config.yaml
vocab_size: 32768
norm_place: "pre"
parallel_block: false
init_std_down: 0.0
lr_mult_o: 0.886
schedule: "wsd"
decay_fraction: 0.73
doc_mask: false
MLP neurons of a small language model. Each row is named by its layer, matrix (gate and up: input weights; down: output weights) and neuron, and shows model dimensions 272-367. Each number is 128 + 32 x the weight over its row's rms, rounded and kept within 0 to 255. A neuron's up and down rows have the sign that makes its largest values positive.
After each neuron's rows, "fires in" lists the words (lower case) most often at its 100 highest values on Wikipedia text that the model never trained on.

L5.gate808 [108 147 202 154 109 165 111 141 125 118 103 124 184 192 106 171 169 156 120 142  61 121 144  85 126  42 106 151  84 172 201  99 166 104 161 144 139 104 136 100  87 106 121 128 136 132  85 103  99 140  90 130 144 129 163  71 103 130 108 100 140 159  75 126 227 138 121 156 113 169 157 163  47 120 162 184 159 106 123 127 133 123 188 146 159 157 161  80 111 141 100 108 160  87  81 119]
L5.up808 [143 103 114 178 172 137  70 176 159 174 124 112 147 176 173 109 128 173 150  77 119 113  99 135 155 121  99  98 186 152 142 208 131 129 139 154 151 123 194 151 114  73  78 103 173 126 149 148  93 165 120 148 130 164 165 105 118 120 162  82 179 149  57 143 157 130 130 148 127 147  88  94  83 173  96 137 140 110  82 130 177 107 121  96 196 120 105 115  88 147 152 125 108 115 105  85]
L5.down808 [136 118 157 129 155 146 112 135 135  90  72 127 218 122 106 136 129  85 108 128  88 144 148 153 147 111 183 189 107 157 135 187 121 130 161 168 129 124 118 124 131 157 104 109 150 120 134 122 125 149 118 170 136  58 101  99 144 106 101 176 127 149 128 139  75 104 170 156  76 174 211 191 137 111 190 109 198 151 127 135  79  75 158 128 130 130 115 145 212 118 114 142 164 161 154 160]
fires in: "in", "early", "for"

L5.gate343 [124 115 142 167 111 150 138 154 130 161 104 110 102 112 129 149 154 117 142 167 163 136  92  93 100 140 140 158 160 137 171  94  98 153 180 182 118 112 117 161 180  89 139 127 175 120 121 148  64 115 118 110 126 135 193  20 131 158 107 185 129 189 169 171 178 115 108 172  78 121  65 139 127 151 176 114 126 123 133 101 149 121 188 153 148 118 148 108 104 103  78 135  85 126 109 128]
L5.up343 [100 118 175 116 134 119 167 108 150 143 155 110 113 167 155 139 104  92  96 114  80 123  94 129  96 135 154 146 128 129 108 193 153 107 145 165  93 154 169 159  83  82 152 100  91 206 167 104 113 125 109 156 167 162 115 124  90 116 159 128 143 128 156 110  85 124 152 162 128  93 127 115 135 108 130  93 183 122 126 140 111 158 104 118 125  94 112 129 113 139 121 100 117  84 173  33]
L5.down343 [ 94 143  87  81 127 120 128 151 139 110 145 145 121 152 132 139 155 126 103  65 115 107  95 103 139 124  93 111 178 134 128 115  88 140 128 123  87  91 121 122 124 151 134 124 188 168 150 178 139 142 129 149 105 146 183 138 137 125  93 129 110 134 113 174 161 108 100  88  89 114 100  80 105 124 149 158 164 121 165  30 125 109  90 134 138 143 131 174  80 141 145  85 156 162 106 179]
fires in: "of", "for", "they", "on", "he", "we"

L5.gate927 [ 68 181  77 147 128 154 134 104 147 186 199  98 126 143 119 122 156 110 116 124 105 126 131 190 176 108  98 160 125 144  47 160 146 150 141  97 124 134 158  77 148 130 159 169 158 178 129 129 141 179 141 151 184 188 101 133 103 119 137  92 162  92 163 112 133 129  43  92 137 146 137 109 118 102 136 131 102 167  92 119 150 149 154 129  75 161 110 120 120 117 169 183 103 190 112 112]
L5.up927 [ 82 171 134 126 112 123  99 123 117 133 155 108 139 127  83  88 112 147 176 171 151 146 147 131 140 141 101 165 174 108 110  69 161 153 118  70 144  87 146  91 190 107  58 174 123 150 125 171 186 119 114  72 134 154 126 126 111  89 120 180 112  45 123 187  58 105 111 105 109 135 134 145 120 123 112  78 207 151 140  72  90 105 157 103 117 135 145  92 119 168 155 142 147 107 133  96]
L5.down927 [122 105  80  91 156 149  93 131 138 160 136 155 145 133 160  96  90 168 130  67 109 113 113 162 108 160 129 123 143 110 166 109 123 162 130 138 135 168 173  91 132 162 174 114  99 123 124 181 104  91 141 106  94  56  94 110 145 175  89  76  94 100 171 125 149 140  49 148 116  74 192 100 144 191 145 112 181  77 123 131 132 113  87 200 183 104 104 149 139 112 156 137 144 161 111 116]
fires in: "to", "of"

L5.gate702 [216 175 161 148 145 138 145 188 125 102 132 145 115 104  62  49 110  97 134 114  78 100 116 156 168  69 143  90 201 126 122 140 114 118 164 150 107  81 171 105  84  87 128 164 123 145 114 100 145 198 101 155 120 137 133 124  85 130 145  92 140 129 113 145 123 109  75  88 157 137 147 154  60  68  97 104 145 139 119 101  38 119 133 120 136 126 111 101  71 158 123 173 158 134 105 122]
L5.up702 [162 121 108  83 103 131  71 164  92 136  61 149 122  69 111  97 103 107 152 122 141 109 125 107 171  61 108 164 121 128 113  90 109 132 147 186 104 153 111 101 130 135  98 117 169 112 117 148 164 118  87 118 123 204 221 150 143 144 117 101 123 132 136 146 130 217 116 169 123 152 117  84 129  49  93 135  99 107 139 100 174 133 178 154 102  94 200  68 112 164 165 119 155  67 125  77]
L5.down702 [179 113 127 160 112 121 137 133 114  64 100 138 101 146 119 149  89 174 113 111  88 138 105 204  78 112 111  96 105 109 111 119  93  58 142  81 144 128 106 170 117 155 220 140 104 173 127 162  63  83 167 128 137  88 170 147 125 204 103 112 140 143  89 153 148 113 127 175  89 182 123 131 121 191 109 114 159 152 140 111  72 203  84 145 113  90  95 149 129  54 116 101  76 164 119 153]
fires in: "with", "of", "from"

L5.gate548 [ 99 139 127 150 132 183 131  96 126 127 116 166 137 119 102 132 132 104 106  69 143 106 132  94 113 123 104 134 123 134  92 164 103  72 160 109  95 115 128  98 125 129 176 154 134 127 154  93 128  99 164 141 201 140 155  98 101 124  93 100 163 133 141 145 110  84 103 137 133 118 112 109 150  65 158 101 181 144 140 120 121 134 171  76 180 164 128 133 117  98 105  95 137 128 191 131]
L5.up548 [106 133  98 142 102 170 177 149 206 138  96 158 124 116 153 111 145  95 156 159 188 127 157 130 197 170  51 141 142 128 127 144 120  98 200 118 138 161 143 164 120  68 134 123 140 112 107 108 176 217 139 108 109 154 181  91 121  68 153 121 190 118 152 141 152 158  71 133 160 112  72 104 156 138 142  68 133 156  89 122 165 155 155 113 130 147 129 124  86 132 117 171 113  77 177 138]
L5.down548 [136 110 106 130 128 159 127  63  39 147 129 128 155 143  94  78  97 113 116 124 117 152 119 159 124 126 116 140  73 132 133 142 136  91 158 193 137 121 103 157 146 147 159  64 147 175 126 134 134  63 120 120 147 121 141 133 155 129 119 165 150 100 138 140 145 124 104 109 139 116 143 187 124 115 147 102 140 110 116 150 156 138 147 155 144 116 147 136 179 156 148 119 160 141 172 105]
fires in: "which", "for", "that", "of", "where", "if"

L5.gate681 [140 126 151 143  96 101 113  88 114 172 117 165 209 111 155 115 116 164 151 189  78 101 128 148 171  91 119 157 165 161  49  93 135  76 127 151 124 135 159  98 145 153 100 140  92 168 162 180 134 145 141 153 112 197 111  88  95 139  96  86 205 142 147 146 110 197 150 115 136 134 168  93 107 100 138 142 153 134  95  94 164  84 143 100  85  95 165  92 133 117 145 183  76 127  81  81]
L5.up681 [118  74 141  71 131  90 181 133 191 137 156 116 135 160 130 120 105 118 144 169 141 162 136 124 134 116 170 161  94 116 145 136 128 175 162  46 135 145 120 106 186 121 189  95  87 147  81 145 139 125 131 145 145 184  94 142 157 147 109 103 152  54 145 105 137 179 134 160 168 182 147 100 122 117 109 134 182 145 147 126 133 124 130 130 103 130 140 124 174 146 134  92  97  82 138  98]
L5.down681 [213  81 157 112 135 126 191 118  92  74 120 155  80 176  85  97  67 116 144 133 122 125 147  79 146  98 129  91 148 114 119 109  80  86 128 162 105  93 112 112 145 135 118  97  92 129 170 108 109 138 138  94 107 111 142 149 113 154 169 155  79 186 161 176 111 143 143 176 146 115 195 133 130 107 152  82 136 138  92 152 126  89 144 173 161  63 162 161 192  59 105 109 158 121 133  98]
fires in: "with", "by", "of"

L5.gate573 [182 158 117 112 101 153 107  86 131  87 107 129 120  86 156 100 175 135 143 116 124 137 123 156 165 135 128  95 142 183  69 119 123 118  75 112 110 127 122 177 240 156 140 143 144 131 149 140 176  55 119  94 118 172 103 136 102 205 119 135 112  81 113 105  80 163 156 153 183  93 114 156  93 132 124 104 132 157 128  98  35 107 126 100 149  34 117 186 175 118 161 200 143 119 120  63]
L5.up573 [133 143 166  98  90  90 118 168 156  90  64 150  84  75 108  97  98 111 138 109 156 132 155 109 173 113  95 178 179 169 136 107 145 138  77 125  98 101 162 198 141 135 128 117 131 166 124  62 167 132 146 144  98 170 195 136 153 151 131 207 135 145 133 120 119 216 161 133 132  90 156 116  81 144 127 128  81 108  93 113 141 142 102 160  59 125  83  79  92 136  97 109  75 176 100 152]
L5.down573 [101  97  36 118 147 166  88 132 124 133 149 141  89 107 102 127 158 133 108 126 131 173 150 103 128 112 147 123 120  95 148 114 188 111  93 141 151 114 130 152 170 120 144 140 160 157  86 121 150  60  93 124 122 112 139 123 137  84  97 118  96 174 174  92 181 112  69 158 207 123 212  94  85 104 130  90 148 137 126 158 114 133 110  98 127 140  99 128 194 130 197  92 133 127  94  94]
fires in: "were", "was", "be", "been", "is", "of"

L5.gate860 [209 133 151 104 133  99 112 167  98 114 124 143 119 144  87  89 155 109  68 142 182 148 152 134 139  67 123 165 154 126 148 179 159 131 189 142  85 106 163  95 141 138 160 107 145 150 132 134 152 180 148  83 134 112 144 129 120 177 119 129 113 154 159 141 104 123 141 134 107 141 167 113 121 111 182  95 167 118 123 101 116 137  95 145 119 146  94 131 112 127  85 140 143 144 105 145]
L5.up860 [137 157 135 113 210 171 157 121 144 160 173 103  83 137 130 104 138 152  82  88 147 146 146 120 136  70 145 158 134 154 189 175 129 105  88 106 109 132 149 139 136 113  97 142 131 159 184  86 115 167 130 132 126 157 114 139 129  88  97 130 104 101 130 103  60 134 162 125 131  99 134 108 120 188 145 162 108 147 157  98  85 172  99 164 161  88 140 111  98 158 136 180 169 151 151 145]
L5.down860 [211 120 128 147 111 145 146 141 106 122 115  99 230 138 102 113 105  87 116 106  99 120 121 144 149 171 156 145  92 133 106 140 124 134 121  89 146  79 139 190 117 150 200 142 142 155  97 104 180  86 129 149 161 115 142 119 205 139 119 125 114 127 131 162 140  91 112 138 171 117 165 114  82  97 129 126 183  98 136 128 113  69 134 151  80 127  38 175 172 147 167 156  91 135 133 101]
fires in: "in", "about", "of", "at"

L5.gate647 [221 144 126 154 131 122 143 159 151 115 112 101 123 132 138  34 130 164  58 137  83 132 150 138 190 101 157 142 152  98 148 106 122 146 125 119 116 141 151 132 126 142 130  84  30 160 149 120 180 120 130 154 122 109  90 104 124 128  81 135 132 123 187 101 101 164 200 159 134 126  89 151 156 169 118 105 115 132  60 105 126 205 175 167 123 136 152 125  78 118 100 115 155 110 161 213]
L5.up647 [168 153 125 180  57 127 143 119  58 125 128 123 126 131  83 129 173 110 101 136 146 124  92 142 103 117 112 151 147  58 165 160  95 191 164 125  81 102  77 130 158 133 138  79 168  91 118 133 143 147  91 153 131 148 151 109 150 167 106 149 134  96 184 124  87  92 140 124 127 124 119 117  94 120 100 131 147 130 139  87 126 126 191 143 155 130 180  95 127 116 143  99 152 163 140 196]
L5.down647 [159 114 167 176 144 104 141 109 100 111 188 101 161 130  83 124 167 135 116 105 138 152 153 155 137  92 106 113 107 163 138 181 154 115 200 153 156 115 134 125 111 140 147 103  80 180 144 113  73  82  95  91 140 132 132 185 205  88 172  80  50 149 172 116 174 149 116 132 157 140 145  60 123 132 100 174 140 137 123 119  94 103  94 125 172  64 105 135 150  83 137 134 121 111 118  83]
fires in: "of", "before", "after", "to"

L5.gate99 [163 151 121 166 107 134 147 102 113  82 125  99 124  98  91 115 115 107 110 103 118 111 144 130  62 168  84 150 127 163  89 128 159  66 190  98 141 148 130 169 178 186 115  83 137 111 117 121 100 116 131 122 164 133 141  64 130 133 132 126 142  76  79 144 144 163  91 112 161 125  97 128  76  84 132 105 176 126 154  78 130 112 132 122 122 130 131 157 165 125 117 120 121 100 146 143]
L5.up99 [148 155 147  77  60 144  98  81 120 150 160 155  55 108 122 185  62 142  77 149 149 143  79 104 153  55 167 113  92 179  96 107 133  58 128 124  69 138 132 180 118 214 175  89 165 102 116  76 123 113  78 121 155 115 151 123 160  99 114 144 111 133  90 121  87 134 116 129 135 177 124 146  77 112 118 119 123 139 138 109  78 183 137 118  85  98 154 137 145 120  93 131 148  72 140 146]
L5.down99 [118  83 139 221 160 132 136  97 139  87 112  69  93 128  62 125 114 173 122 126  75 152 138 121 195 118  85 108 150 143 129 126  67  35 116 146 156 176 118 157 104 141  63 161 165 116 163 171 128  87 123 121 168 138 103 128 154 128 139 134 153 129 118 128 148 177 130 157  93 127 154 142 109  23 163 141 127 162 140 140 132 146 140 167 124 187 155 109 157  94 194 128  68 148 148 107]
fires in: "to", "from", "of", "into", "der"